MLP neurons of a small language model. Each row is named by its layer, matrix (gate and up: input weights; down: output weights) and neuron, and shows model dimensions 16-207. Each number is 128 + 32 x the weight over its row's rms, rounded and kept within 0 to 255. Numbers have three digits each. A neuron's up and down rows have the sign that makes its largest values positive.
Before each neuron's rows, "fires on" lists the tokens most often at its 100 highest values on Wikipedia text that the model never trained on; "fires in" lists the words (lower case) most often at its 100 highest values on Wikipedia text that the model never trained on. A number after a token or word is its count.

fires on: " is" 33, " was" 25, " the" 8, " as" 8, " The" 6, "The" 4
fires in: "is" 33, "was" 25, "the" 18, "as" 8
L12.gate544:134126111130144202144176107141127137127155151135137073038137090122090137071154094121147134135188124123085113134073097121140105126113155128126078083129124131129105044086126106195144086134143119102063149171196175133124106124140059115165085124120091158128104135127102097117135121160174089079161165178148098120090144189117141083162137091078196138106133094096090039187109186129112152185158175096159145080134088087090126175121115132178120122127119152087120195217110143140102081166165108106138158121147081085116131091134126125115133133101120095071164130118143130117174115145119136120
L12.up544:094082127135140083169074111091105108120047075129105118115140130110139101095152081111137179132134123090144156138149125033092146151173131158075134158099127139170129099051097081162158128164118198132175122110184163069135158147105101143056161133159155128110153115172148131152148099139094136174145100100132167112150157157192206128167178142191088118096088170115132105167133131133093089130049131152139114081150085081135082173100114161121113119174151101133074156129141129134083149116168121110141114126148087121126130089146156089133139113074145077178083103108133136116104121086166145148
L12.down544:136162170146120167149090082161104138164094148161179110144072131126135158174097176120080074140132095150103134133120127123153118101161119195160097129123159110142155133157172236066108132131140131145158145097107129151130132089104093149080118090151158126076067145143096106067113090114104116092075113198136064146106146135134111169152089095113136117111127138086117149146102117151185110108168107141117133172123172134134138161131059078124126091130102115102131131113165079116172187090158153165123112109075126116100064191153100159123120102095156220124114125131105134188136103153141135134

fires on: " not" 23, " still" 12, " also" 11, " first" 7, " always" 5, " never" 5
fires in: "not" 24, "still" 12, "also" 11, "first" 7, "always" 5, "never" 5
L10.gate13:165069149101133113141081069121230094120139132173100148148098116164137095118177111092144149191146130100143192144127104117098123203108096208162151143105164166128110129119070119168144158157164110140120175160168097146079154153102136107134113135104146108112094087076152149114189111153123147145143129150087153141126127180196103157150188099106142090097111129167187139086090189133086157175128111122128152113118105081095121137149147152119096179159181126155136116136163122106082143100094116102161064045182120101165180095164147164187129167094143099105046158188131154148156125186097157194
L10.up13:133121163104130169109134082138184102086102107145133108167152086098141140116156121143131163149168149116171188121188105094116183122097133169166106113095125150174110110077078146214165146127151103178147200099120107150091169101141155091143115127114122109128167157140095120087142093159088126171134159177190110148195167188167101136123168071132117102085130106133176132113095064147134113128126132145198169116143117150090062089172170098088142145076099103132075120132138146093069177092135135131110090092115110107104166073122175069087097130137162115092096120136161154096089177170148056165
L10.down13:131164098060107156120089094123127097125114106121122125111145154144142153161093127155119151098137198086133208156123085105079168107216169144098137144167118156078121085133115157118144165191115159182126142149135168100101148111051119170109176070134125167084118059134100072141138169103142178127180174165142093085200121132169154103133112105096126106146103058128154134076082157158136110152139132073150096113098171166063141130162194086131195130138149121099105103131144164122109167136150109136188176142134147072080132104084156095141085146103118076164161128092148082141140147109090093148

fires on: " to" 80, " would" 10
fires in: "to" 81, "would" 10
L10.gate265:123104148103119149129169082130192077124166090148062112095135167109149101082094068121134100143165155076181169165144101090164159096143068145131085153107095103128079093110014108114131147145198155162150160115156106147083124150049171133141112091089123121178148118060127142078151119166079124146109106134168140145173110131129147159096168096127136103110146146130138169032088149189112137174078103137086172132100149071131119117120079117116152175151126144095153136148196130098097154150091125105141085141177153170139159065115105118112111145122076150087082154142132147108154137136125114175
L10.up265:162154139114123151130131131126176155141095119179115210091129159173127089069070123127174097142202130111146186218101125128062123124164117127150126152104099140125132162069075129101161117192143108120128136088149139181109117127093075118121079130095122108113151116109104153070147117104165119072080117117104133106103120118134084140086109114102188112151063132155120157123079154147092130196116137121055122101097144110112155070153046111165088145159143149115171127141178104106084118131124162172175047100166173132125156101150133180126175181109101097148078162152115128109119141152150139115
L10.down265:071112176138066130103123073092170128158200117129107139110120188136107154159112058117120105144125133076164086135130174070151087163082144181127064079125070117160135091146131097087151091149161159189124108097155135131104069173059141089167090086081112177141146104123102122114101131141156119135156157130119115118175111136133159182185134027091112160120170135133100118154137194164088139140091111144094124160112079115143122155105123078140096127143129124118151063122150130110071197131119149157130121165186113132146115131064074097108127168136065163117105194137145092099081099122127057202

fires on: " about" 15, " number" 15, " than" 12, " over" 8, " just" 8, " approximately" 6
fires in: "about" 15, "number" 15, "than" 12, "just" 9, "approximately" 7, "over" 7
L11.gate552:166175084134143075126124108112150103086106112120088138165115127123204104089080151149127104165166169181202113176160138056142129086114144142102155121166140135082075159083099147105126137171164120162120131175132121170108148147158107161144144074104140127163177147148113111136163130112124129152136113063163113118157171133149115160110155082070122081116091123092108138146136095107126160162182111158114166151127153102021055145117159173134104198142109142142097137153116175123130181110172169097098126195118179113139119168125127123143121185135156100186142119146146120170144111117128056177
L11.up552:152135063129137152148152145087124153106161123137115083112110111109081088128129147162066169149112141131115159169126127102114103105079192111058115033132142087125104135111131138125130120110189064137142105115165136172121116134147112150176143155110181211147111130097097101094112155071125049105119095093149158085115126148058172141122184126074098165140190056127062084200120092116117190126157134126125166217098110117115043093073120146126128180125087117118164170168186155130091120143109195141078140106105136118159072145130080123151140134139157167109131159170155140113123098095127120139
L11.down552:113115128135155108144088116150138104079145165163096099108114157119088121097117174131117176142154115112177140167126124084105117152084134077106165129169157133182142185141095175125159159198152137179179129125154137079141148103110212129084154129147159134086135133131172123129133126103134081135151198119145168111146115117121145177177161102126113120121116140194094177098075176174101123104152109187121171188053138148190129145072126103157203099136136132131099150109123111123143106146155171161107168113162125089179139139161141132154100140154079119098143142202100131078128107139105051122

fires on: " after" 32, " After" 20, " until" 17, " during" 9, "After" 9, " before" 4
fires in: "after" 61, "until" 17, "during" 9, "before" 4
L11.gate389:142078141142177108072104151132091103166142118142124105125150095181202129112081167148083146179164094150114112097098111176109081153080122068156154169155090148061070097108090131126142155110112124087130086092158132149111165113117102164134144153162146080160133174136169143106129147102123128170158112058091181155078187105131176127080101151073102089160046155135079120122139168138155148160139175160129115076107114116117157105199119148072117083101138158135133117208183122078173161121152166044124125102104135168187091115145143141116169170104081136131066121089134137116099151132081135115
L11.up389:098069122152107116164099125119088200104105108143163157160127096142175100127117096171102155139165112161104102085115077124179075136145121147143162136109087211164111086124128145100123130157146144051138115129073128212079152100117170141083147111176147079140132131163199169182099138112106107101163092084110142176086156093081107136139104117087107125128125127107155120138137127161149150114132195079142087105143117097145139134207147116123107129126143165207143176103122099164148132075118169076083105156109098165190113111172130157135093113115067091064036069112089126110070113087058169114
L11.down389:117112126096128166116106170140145163124173123138082156158130062134091132162120094117049160151147116143128131116122191115116164118114139110075095163098121108120128091206129135151156186073180139136154085085147119104197134107157141169155101143097104167094122155136111101113123152200145128108136159109200144109159122140144107207099074091076143144113142060099105108090132123116150163094146131137158094097101115073116027150095171134101132130115114085118106107188146083149113112138091083175136124149146143133151149138143155117165083166166127107134080144105172104094167113112110148168

fires on: " and" 73, " or" 10
fires in: "and" 73, "or" 10
L11.gate85:111124132158192193122133108159119075122116137136130053117164110155118147130095106055082104142104103128119128144197207169149147097112156097173131140113144102183122094167131184152127133138175079203053142132104186111101117146118140043137107176093088167115109105111099144166197119072197136179166163070088155202198125139142073128123129169064145141128153088086137103113102160123108095126102137077104124065198095190123146156136112116180120159117191072138050107103106122125128131129121129153126079150141147059166155077160137143117155100095135088129132139169157136154198132148127142103
L11.up85:132038136103103121100098155090127112154150133035148114126185145130132148142074127136139100142116132126128156136151189100141171115066153093127169176132124156124134116116128027122157131193071096173126178145071114070148173080119082142121115124181077139129161132138100135137203088139182173082126111041100133121153136150117110114165122155163134142135121099114096150155169123140117134148107135086117123175097143122101160150100112153158093079010124146116132134094154136105127133047149124139136131127134066130195071084136080131094134134129103042146134148181131099148124216174100121128
L11.down85:112148128127179113127123098145127164113090148157130114139082088106101212095201167140131113133113154120131090151094137171154113112105145102139116100164136103108107161140132194173097154052166088128136102080122150149132130191174135108178091117140129166130097122143156165138136111089160056184114161129154127140086144122110138157082169125109132106070126170115156106188129196063158105143102047104142173131136137130168145110111119089140181184140141136112105194111133137106121112157099129102155102101148132138117149099153133136122132170116179139171083182144082107091205125096142159102

fires on: " for" 75, " after" 16, " After" 5
fires in: "for" 71, "after" 24
L6.gate216:106111127149154151100137138173126141119214064129137116159125134136074179168157166189091109115118052132100137164130130183087094096135145113132125129147101185110064119151097087159123174147154122077106064126129106149150151095146161061155120173129104124148141165108161154198134123103119125123141083103130098114090128080130159145145138153109089112137152181139182121157145122121133159102102179163127122142104120063099109115200124103116123059155090107125141184198150163151111059096103241124127115105130184082168101123095118117092139085129128150126120175139156108071169141053130121156
L6.up216:159175110139100149157142091140143199134159122183138091127093133160074115142165167138127109036079130098133064156134165145100177117148062087175115132140129143113137124163084152080164133120152107074111126136173097161107097112078108108032108168161100099123133119189093130131123162088190084153162120072135088141055140123116152121119154132110139144177146152148100127138127116079107080129133211205082134113167211120140145093133120086102114114116123137152165165201125148131153140084115167145118127101106136169114132125123076122132130112111157114086127190120078146120142100060125186122
L6.down216:098137050165159094062069102091131093164133099090119128144087131088171148165066068106167105101117143162152117088177142112136085145104080149157162116114152130143129101138139135146143071086081130153109183133139138074162120098168115129129153138135194149142124117097176158171115102143140157138105136041089170142109137109118089118108112129107167120092138103101176131148130103158132116116101100119060176131104105116133098163100136112131142106168102110120126143113146156116078141067161098147109059141141144161147135150102144139163144098170104099111168130099162154142092143104088172131

fires on: "born" 32, " 1" 13, " of" 8, " one" 7, " born" 4, " known" 4
fires in: "born" 36, "1" 11, "one" 8, "of" 8, "known" 4
L10.gate41:065087078133117101127100163158120117087107065072120143135125097065126103093121173145141108150136170155163084136161162145146127142149076174120152084136122113164084099073078126158200107101166135103178097116141148188141123192156071113108108089116082151102121153159075127140119142066118091173110068141124126136088158196094168109137108125114116101104108105128199089078144065159104116177098103101130150122155105106124132205176116134144101121144141151154116168084077136155130131144134130127156097131148162045118152131147152091135124123065143096139154095100159124164148111080108150163
L10.up41:166082120116109083092133127156096128190104157151123185152101101144136104132161107132197131171171121142149124140089113134140142158052147101081135108091115084152080048166134120129127149109185136076118195127091168143174224140148097096100137144147079143164083147138153122147144069124098103127137099160153135114124078076105090119147133142164108166122103082160153177065163140115106108077150100136182169093127131102148097167158149089115132086134205129145133170167104173142192123100081106093175148098061158158104172157101139103179122081120174114082148141112123137177108154114081110156
L10.down41:117122124085139130117164158129166118099183092086104087087101125151129158142121136139134157121119087101118127115173103119094177143190146111044108158175130147120176153129091112124094161151076131123069104116180108158095152128144149119061094108115166158209166142095154108083083098140092229099158116114118093119075139120148068111121106089103106161181125095140147180160094134116129147077114148134118144141162134153156156137165162151141108092143126086147157122042126207130166166139151146114154120097187133092110148092178113124064140158034083134120139128117136121178190102103137132108

fires on: " among" 12, " After" 11, " attended" 10, " One" 9, " won" 6, "One" 5
fires in: "one" 14, "among" 12, "after" 11, "attended" 10, "won" 6
L6.gate176:174078155127128120076135108151117162070105149141113124085131190188160145021140119139129083172147084115114123161067127149122149125097165077137092135171148112136128124093134171111161147146141150106116101123133123137174178170179075083157135175156090142128073136078144104159118131084161155145174073124077180082077118166176152156122091120136140092087100095120084129115183168068163063187101136148118097131114134099094153105112094127115146116147112123119132154139110135132113085153064131111157072128140173073177133110175103171100163093146129099121085124094156132111150120140068134094
L6.up176:138136169198175160169153168113125156115193124158174083139098136100113109119188138161169134128178136150126138114090113118128123107133126059130112076187157159133126173092176067083152141150179142131099115101134128136166182100108157106109207168167033092116128139145103124073144145118130101152116089123082151152157131121108152164097096084047112147099133141127115115111151100089152065130107170100153126177105171125071165109173119077097173140124109121166124119129174113193140122151131173086104167113159121110152074123114108122111107127143146177153135133120108137074154115116137086150
L6.down176:127088140155090114131175145096132158169186107065128140139130106108117130163098092125104136148080133158171129178203071136083118135171120146123148144098182099119129107160121115187129084083174126129153093140112188157128114189192121158115115066050144056122131120108129118105160158186160073108119107131137055107126106117060144156094120104158155129153123132078123107152108058126114148103136109095151125185143075088132151166165155124097171174099177092129146167151147114105175186085108101136151194166113069135055119112101156162105083162147178154106179142136138133089147108087106157136

fires on: " many" 29, " various" 11, " several" 9, " most" 8, " Both" 5, " both" 5
fires in: "many" 34, "various" 15, "most" 13, "several" 11, "both" 11, "some" 4
L2.gate607:151058202177135111081122104162150173055172117098155112134085063136112147175129126094089132103114134147107125144112129181127144117165105096104148153236188097114120131117115089127093097144159135134102098144094137104107133124145114052150131177127140158125101173120128122118126119115087087064087125139169050095128143118085072099180105106126113138120166144067155121144201130083158163107117156134135130146100153120107131126093173142105114100138098140102129165148165086152094132121086099075103075111152154156168161158150126108114128143137136128108110112145144116177159083132110146102
L2.up607:144107164108112155065127089096140121081128112095107136111114040132140112187095079099106157093121101116177126144117184147104183080097141109128133122162136132122141102120149109077117146154128123145124088078094137059094162094160093087145191157146125143118131150079105109123173100100085177062073141130139064142112128125112099127155088081132110151080119169100168071137149097078168097135097149098133108175113161157167157132119203157091154080136096133134105163132131124096034160171099066106119091090128114154150109177078128057083115171150109147127085086164127108122126112160122120108
L2.down607:073184108123085083091102111088115107104189110150097153151154142121121091098131141124177174162098148095151101198138122112110126119130113160217149074056108114088198168128081194140106104019048079146187156108106162107116097152182120161109127108126108077156178108140117084093145116091139165175183063084158194163108087159166147129108121123155131226143095164153128144089085127148124097135144104122100146160168113132147115129148152098147166126138114111099107142117105133125134126097143155116108161128101124125083078129123139123130141101124109118125155118145134121093108123134139121123

fires on: " and" 100
fires in: "and" 100
L10.gate102:136116192142186161147125069115081070113085103154081069097145076107131112118124106175102137182142117143090120142111169146092119142111084120119138074136149104116057124176165115149169154165049039154131099103067107114165124150082095106177103095153080116143129137152178105132126110116146198152149154102113192082111068085177083105107167134066082137080090116110109185111168144161098174143062118086101171140116148110132172144148140137150124125115121124142120155123084103162168163127110151144107088114152111087085163045173144066130173113181136064087077144147134139153150168188060159140
L10.up102:149090068126132125184106155100084210168128139155150109077178133157134093126094157100096150141165084182104116050149146124108125076105164099074170178118108151126101104164110161153156097110158125133070164130130176126141128123101083082169159112194111147067099154144152107127156108150164188143138128137128118066158170130153133087151085123159168125141159056165080160131104207154031097164158130077099157123075140066135203187140076156090103129105168150119136091117102202118111122157171132081163144108118127123117129134095175114142105160151112081209154114098082122138099161090141159105
L10.down102:163101122093138113119119145134098107095071106150133081102163106101097104103115099140116149123038140174163111201097150108129142120049068148148103127083162113173056084135131146151122050100129089127177133108078112145119081162132051125149100143157054083177134114128141160157092167120182073132112184054083109102094177138075078120152146129097128113167117094077100128119113151105121123112094133065167130126148141149093098139143155122074125181123136170185142142135115147084165083132097088131120135140092190081125157160178117148143080091104130088108132159133157122162141139118087153130

fires on: " He" 46, " she" 25, " he" 13, " She" 7, "He" 6
fires in: "he" 63, "she" 33
L6.gate518:145093143165142173101100098086103134076093160104128094105126155084155098185130088175062106148147044177117130129101130107153117139129112127078152164129156139136086152148143094092037119147143141166097104164131148174199128104162130129161160111108140106091128095113093125132148174143103143114137158145110102071141135129132122082084117128127086118120105157110140113111128139177097211129098173157045117130155100111132193120041151140059100161082134141111098188162150065099139051121116143134078121167124166115110177110096103187143128071102106120138117118114095159149132167137084172171
L6.up518:085137116095143110143147130094117105104131151129138168164161139156117138105156097167123083176168077079174087108110093077137089097167032138142152179144096160158067109156155064121161144112122136115060119130112160139151087166082082113099114133124149164104183108147120100147130131092060176154136113106137127132176143153111166116126073156151108105128199109148105092120136157147165093140133182119092107113116101106107170203107149103124112159092099118055052149109126093136127136138124196109056088137134138094165164137149077134138108132167101151081101159121121112075121115153126110173
L6.down518:102149132137180116098139155125136145153145105162118086144131106159174069134158107102186085137180071088129126103064101119119158080184133112138224122125123140134128151148130143094139180155146120105127091106136108183164158120113139055099177125137136067141174129133155122096118140087113151137102159097109126149172114124154125097115090102167114124169152144147113089139100145163093115149090174156072166163139122119080125143150121126138152143161152094123138112095174133134102160140174145098122107146083099125124131109079138048129183156155139205079093155090133094141137077095144145161

fires on: " with" 30, " that" 30, " for" 29, " against" 8
fires in: "with" 30, "that" 30, "for" 29, "against" 8
L7.gate564:150067132137163154122154037132107115102131118101192134100122117157172177125120101175113174111111109111096145157158124139067122117119134134129134155082136131123124065111069130083196142094105163160116145111156041099149162100130121126125155130120145150191098138122163091107131088106168085092186112091113106074107125106095122160118147126132129109110098110153132096067095160128182143096152122164084123126090083201127168138153123152119100118065111118094095132189087122123156158110123110154143121128089083108158129154136121170178191096162130124193121124135132124113130173111109150137
L7.up564:144149043148129145125093090138154138141064150132143133165192158108053163133146099149097118073113142152137171176062189138107126076146141179139130110117124145155101195099138108096161156092080177121136088115094117173143129135123098116109154109097106112073152101131113168148143157114120102082140198175132170113077145065141126109081123168104106119119112065118141140099079133114155116133115128151085139090110174053162187163203117098102124003105137160134143108128156105102187077089155195133125070069169145111145176072109074113101097162157125102137097134122083091032191144088137136105
L7.down564:140129199110164146077090134053127111102136118132101139156109105145188080108128170136129140180136093142095083118194091081135113167164131118117105145065122132155105086152105119123088104125168149124168120072137109113129138167083126167137112125130118165170099161114155123107099090137094124134128125092126094119143162125126141098115150147145091163123128135171133099089159106125096138108098066107138097147163150183086121089097162133143165185102119092121083109133148139146071180125179092108123096124126094132156128181109188156180181164191088159136145090130168136168134168169100181183

fires on: " and" 99
fires in: "and" 99
L12.gate603:104081141126195177120136104142094101172089092168100064131183109119114160081146131129148120159138125078148110114093143108137157106113113132113162169109131120145070140163141096158133140143120126085066105080165147131155135113118086125150103175139115117165122086104156112087125163158117146192140088176143111170178150145114116097116101121033126129109095146158137113098142199122124181158053114109151130123119141096134097174121118077157171172096125089116078124125090153097133094161101134117124133109189136067156099088097140099101068134128167084149130170114101121122130174056073161127
L12.up603:099132095127153167126112125111150119167137098111120141138159169142139095167055108117135117104061121152148139152124174194137098121124157100084116125149117102155168107141136128091180154146121100138156103098113103090045126111093112178137117122141222149130070113049131151108111164129175140110130107110094183135171081092119135155173111172100222098178125111132132127143111108176106127162086168132090110147056136092136107137099109171154115174104193161123161089090143159141098133132046105112115193148133065137137057111133143141096151138132146148138107174189160137112103161161127112165
L12.down603:162138140147149113142114167123120123091097089099090062131079090130072129109116112204133156143116152122128117141119128078081013134102157158134122130127141081149054146096123113118106150071126093106118047161150134127132151149126127121151112091157071126150141125227150128147147147122098101214137135184168075164177159193159141113118125171139108142111152139112170104116150167098093140164172148078197135168151102150101192109123152073138181087077145132137090134112118132113106116114172098125141111106158191110109170145083163127184139108087129085156143106048141079128160126124140120138

fires on: " over" 22, " at" 12, " than" 10, " around" 8, " about" 8
fires in: "over" 21, "at" 16, "around" 10, "than" 10, "about" 8, "approximately" 6
L10.gate571:165110124080113092108130111120155114118078156134148122094123088163107158164105185098074153139137164180161226250168135082124101113130128150126134135154150111159130133068118117141115113172149075140091123138094125179138171111159080135182115118104166135144102090121089083183121172091116101144172078086162088095128125137118076151162168087115100084088163106087106056141092167125086165147097104132101157092096138143086141133148148114073098120101106195141083155150120102125207091087164147116076093166150168173089156130105151105176161099110109113133141125114184137094138089083139130148
L10.up571:130129142110069121103155103132080058144093084130165147146145107144117115147132122131098150158119131112170114194113152076164124099118106152138086160099082089108125118121112081188123124134088073127106083171084143170129132085121146157167129135104201118109117117145122140117150156099061115156112123167141056144140131119081098102134123046142121126072172116130084055186119114109114150147118178080194165114120169191136150110155139091164150115105114189104061156118059126135161171126155097093090142167143096153116038106146086103158071144098137159087167112130151072119075141147136077137
L10.down571:113109094170108151126171146159119107102112137160106133163135151163169098111124122144143158113133089171131145143133064171153102140063141159115120071107127069151174131118065183177107126130133066093110114088081120159143122107150127122103186122119160113117117157150128144137111218046127086151070108107185079199145152152120110098101156102176139120152124126143129113147108147128126152127160115136158127171074151185118105129167166080206155155089111160126145168109118080093150204139162105108143183108154083128110067103106116119198111155190135164087153053162101048144096044088121082166

fires on: " for" 81, " For" 9, "For" 7
fires in: "for" 93
L6.gate458:084091148124117124140082151127112115095084142159078125175151141105158117122135164145083143076105143185111081120151119142055142096126086086186129142168158147145161117088135151120109151125074159086133131103130128151158125112099088050142148142152145074137109081137112130156120168161173120106149160141120134150051144136088092149146136095164120104136179108135127100096159152112115120137108138130149179115134151091120156045125117080122148089128068148091118159173083156169196080154146195108151130170114140097177172148179137115112139150151126151103095127110124193103138122116076131103
L6.up458:144083133107125103121164094180088134134142138136124061103145151103081151154112164104119108120088150151172116084096104227095128121148120111119131115132097160123122136097086072123129125134082129089153070152102053175100148117073106115107109133140152142133116106207080114142164133090164151082119169109070074118142148082085193105126162107144106059113128108098147101133138120184171114135124155171133132138168117089104115169167099113098123057116151128062135085124134179076128144119175099130129127043179132116099158168191152120153095071125105137102093194156157157105114101096197178171
L6.down458:116108096091153162047035146090118104131139115141102166161113070096188122131131104132139175098154127203140113092184132128149118117077145101156066134106151118124088083162155127089097130096122118134137193135143149130157101134183124127149168135112199130129120102098182141157079080137174113138128108098158175159146160130153119154092133156099139126119175152162110119125138114115115089119143099114124133131151147161151089031116116094108135077119072145131137174148167173156111130130102199106072092119101178218156068166135157161121166140160115126039174161129134137169165137131060125120

fires on: " she" 69, " he" 17, " She" 5, "ä" 4
fires in: "she" 73, "he" 17
L2.gate516:172156152140147105102144114112138126160113144043151143151154143098157095161120141121144148193178118100135197105091110166182115064149129076085139127148174149110098111129085208075128148067128136132089177139127113114150111130159162109111163111081137096100127159134137131138117191143071175121121156078114120132142167152123130089168164152143092162113156068084124136145114145136100098198181193083092153147121124085128097138158130104085110164160156130130182112160178086138096088130067126145118136205112106169109114140078122106155124101120101143088063131115145123099170140135109127108
L2.up516:105109156120108060241157189113108123113140130109125132172142152156137157136110113102085092125094081106158092094115135122144131119118102106091135179138071133101119055111123138111145107148103135072122113090138093110149155125078116171098132115164200135141116110171069140174169151136129142112177046125134104104126095147191120108104057122148189104144097127164112078105135139140116112108101145149205148115186159106184139144087215175093135125095126181115044127118133136103126124129070170133099132052159139164131208077141134082159105097093135133172183095122065146084099105059103153139
L2.down516:117134190114079057081050119139139106175118137101125104114131158105109066111120164141154108133148141093106150084145104144197113095099108118098162119187162144143122132152128161081126142091129177135106184159104176111148161126115153080133150096155111077090122150126112144116092148148079146176092170111107109117175155117127128118160178115123115132108130151099174105138087113131092108177191155111138143148134110058142117096159087078134127161139118147140138137156189093201099101125118141112163149176117111132194087125107124126117188140149130099061054136106145125108184158125136100141

fires on: " and" 76, " or" 19
fires in: "and" 76, "or" 19
L12.gate398:176110120081096153089076078112144080138094086193149084116171115158147123178127183097156096172144130155174121137135148123123127171060112111128165116085136161131109126142113140125143132175083059105132127129121160094098121110072117110110138121107077124083108116086101144114166197128152187132182185152054111128184142159203134132133131157053146123085106102146130172100105206155094107182139103120121174106141123115124182105133070128164097157076169161123108108090117088127133079118068152126133131097103125097160164067165125112106135124072094145175078134123104120161127137168080088180
L12.up398:140086151078100127087108099120085205158122085125104091167137142144095114172112136086141118182115197193144136118110151124184104138140124125135153161149098098104068168133171146133145112186075097145145069145110091127104094089104130113127154122115130104118140122109122136128196134096178172119103091134148140171145185110150107115114077185099155095102126159115099177137128155121057151143130079136210140138113136126100121185169082170104124143116169079142152092050132150142140094117121114074159059112064139145135168067143167098193129144159098096156120150206082077189092115096153112143
L12.down398:135153160128150082088147120201153176127124099103074164152151081067147158161108161142124118063121139187110109199139110123072165126107152138093147113113198115127171122130110122110131205068153165081104155113133133098177207124162116122156095142067120140160135160168163166108087098139058072099085151102143132147137091199127109157128124161168144137120113134128222021122108164126166145140162159113119072120085114112088106115070142095141143129122114115172178127135103107120157146114122142099124103141129092153089124154096088136208101163109154139170166109049138119106217114143123144144

fires on: " was" 54, " is" 39
fires in: "was" 54, "is" 39
L9.gate577:075111141130115134138157060141158115126161085127090100177091084043147075106167073120162168161162132159111087194139129126139132077107159152132097128131135107077099115138088086177156080097186176146170137191159160187129126110177107024108123064120161116132159100109162122062138147162085154168096132137137157120121138179050153093121109105075098145089125169150158086159106094183119122119090155134203120120117094169104136112118130074162125178145157170088126099186094153158142108151133121119154127130137071138120097098154179097112075106099126116125180136105181106104168152127093122167
L9.up577:086132165112142141169130128172093039139113146193093122146045124123118082129177152089141175138075132130116084130144156171158149152141132164112142151133129153144144114104153139173153171108151180111110098177118168125115081143058096136173098092128131146085119144128069028140120130127118067139123094118097128118084148175139195153080137158071089122156126148129128119135144175136088194115196166123109095123197146112159099127088113149151108155170112154128176097070159099166125129129140170136103117098144127164207109152180116125146109156102127118143142150074127133114116099092142132178
L9.down577:091089115149074198110096108129130113068176041149122122128072117073156148149170158174136108122114120108188126183117096140174125131134090067101136099135194138134087140140147101093119151145162141174158198153147093148127168100159106071097137164144111067145178129166198108100145078099111131149084183088121096143182124199128117169122138080084114134096137141115157107083089161156164133095139146162135079169120115119099119127125134098083194123123200119117110115128141118142089107133157156173074180095152149111135091145091164079071108117100142106138217117075162166115092163165137193134

fires on: " for" 47, " over" 27, " out" 7, " more" 4
fires in: "for" 47, "over" 21, "out" 4, "more" 4
L7.gate522:128109043113157105113089092134139113166147118150110110137170166087145123106124124126119168139092113096091138142222187120108099114138131143158090116125131208100111144181070148126126108114129084110151150181103161153147205119186099088150112171066117128099087088067143135130170131172158147125145166110136151097150124141142092140119130140096082063173182098144150138147175209115125156188109084142143101080113119127148126126204145104120135169132125183117112190146178133115146087071139166137091135147177169182091126126092195148163140126130147116090140124115164067062164118167106124113
L7.up522:159117118137166142154172109082133153130163084106165136119181112063149168134156147184075143089097134131132122149156099140103115151119067129147057100164101104135127173134151131102135131148128119101135165130158092198110155198087154100132157132078150126120132118106173069162111169169143075129142086125106153095145085190110144158055117100114101132132158131132113144137142201109122152194141098176139178164176138150081141057142198109152106135139101155130091147169153165147105102083222173161105068142113171160098136166102129127141165144146128127103090049181165138168148083091145160135
L7.down522:139107116135142208184097124070097115162166136153081089162153074153062140149114080098176132122124091174142129126125133110135054162146102112122206091109091099110137144138150100166160182104165097114129159127092173138167068093110137222193161160103112138126082122119090097080135184116097129110145089092059205173113093104099119143106140106093095139060083184080134093123182115090156086168107125118142159148131146157170124124134137167124090071127099158125126120154100125156145140147156127082091110042140110108095119137149098148110132119153135135092149158166136178139134170103109086173

fires on: " to" 53, " may" 15, " not" 12
fires in: "to" 53, "may" 15, "not" 12
L11.gate130:165058110136157035140146132144095110100154132137050136044116141123156128165151119122112038109163155148128162122166082089219149140147135115116096145153051141111110090159088144089112092140154159103151089161155154169102135099135106109136127118106119141149095102089170088148135183149139116131106141163164182131147135187212099100140155072136137093094112085108086133081105123135069117144090129051072091161170068064089108112144153139134161121091232170140134150151148111073107111148164071132115150156183154095093170104155119121119110128104145114121078182073145147139119140197124129181
L11.up130:132118130077129171085112098096148111137129132126135148156183192172109101095105183120151167145126130086130152127133139139088095065118098136123091135111127130139102117092139202153212182178099121156122163036108094125139120137112090148113146113165104184091104101073104123148153149100067162208158089145080082099166186081113140115122138106134143169170139137131142147167129172077104079173133076184167148092097176116167127125165094140164071135132088105101137150078094119099098134144052161104136097125168123017093130110117122142116119083177116133167157107202113167156125138148152116147
L11.down130:151103120128151170110146144133148136173146060139085182099161145128093147079105127097152158113129163189143105152123140093174168169149071126146162111144151044080188145122096121067146178103160070084134213149155124097098113150122139187154072143136135164134152140139102187149138145186102133091140119157101120154070096144177141106094114141122167082063180083129159113111140151126127157133062169111102090103158120144163119158138149100185165098155138153096183098137122129082122093201138132142084090131161103137116063085106128177060135135145116131167163190103057118142103160120117127081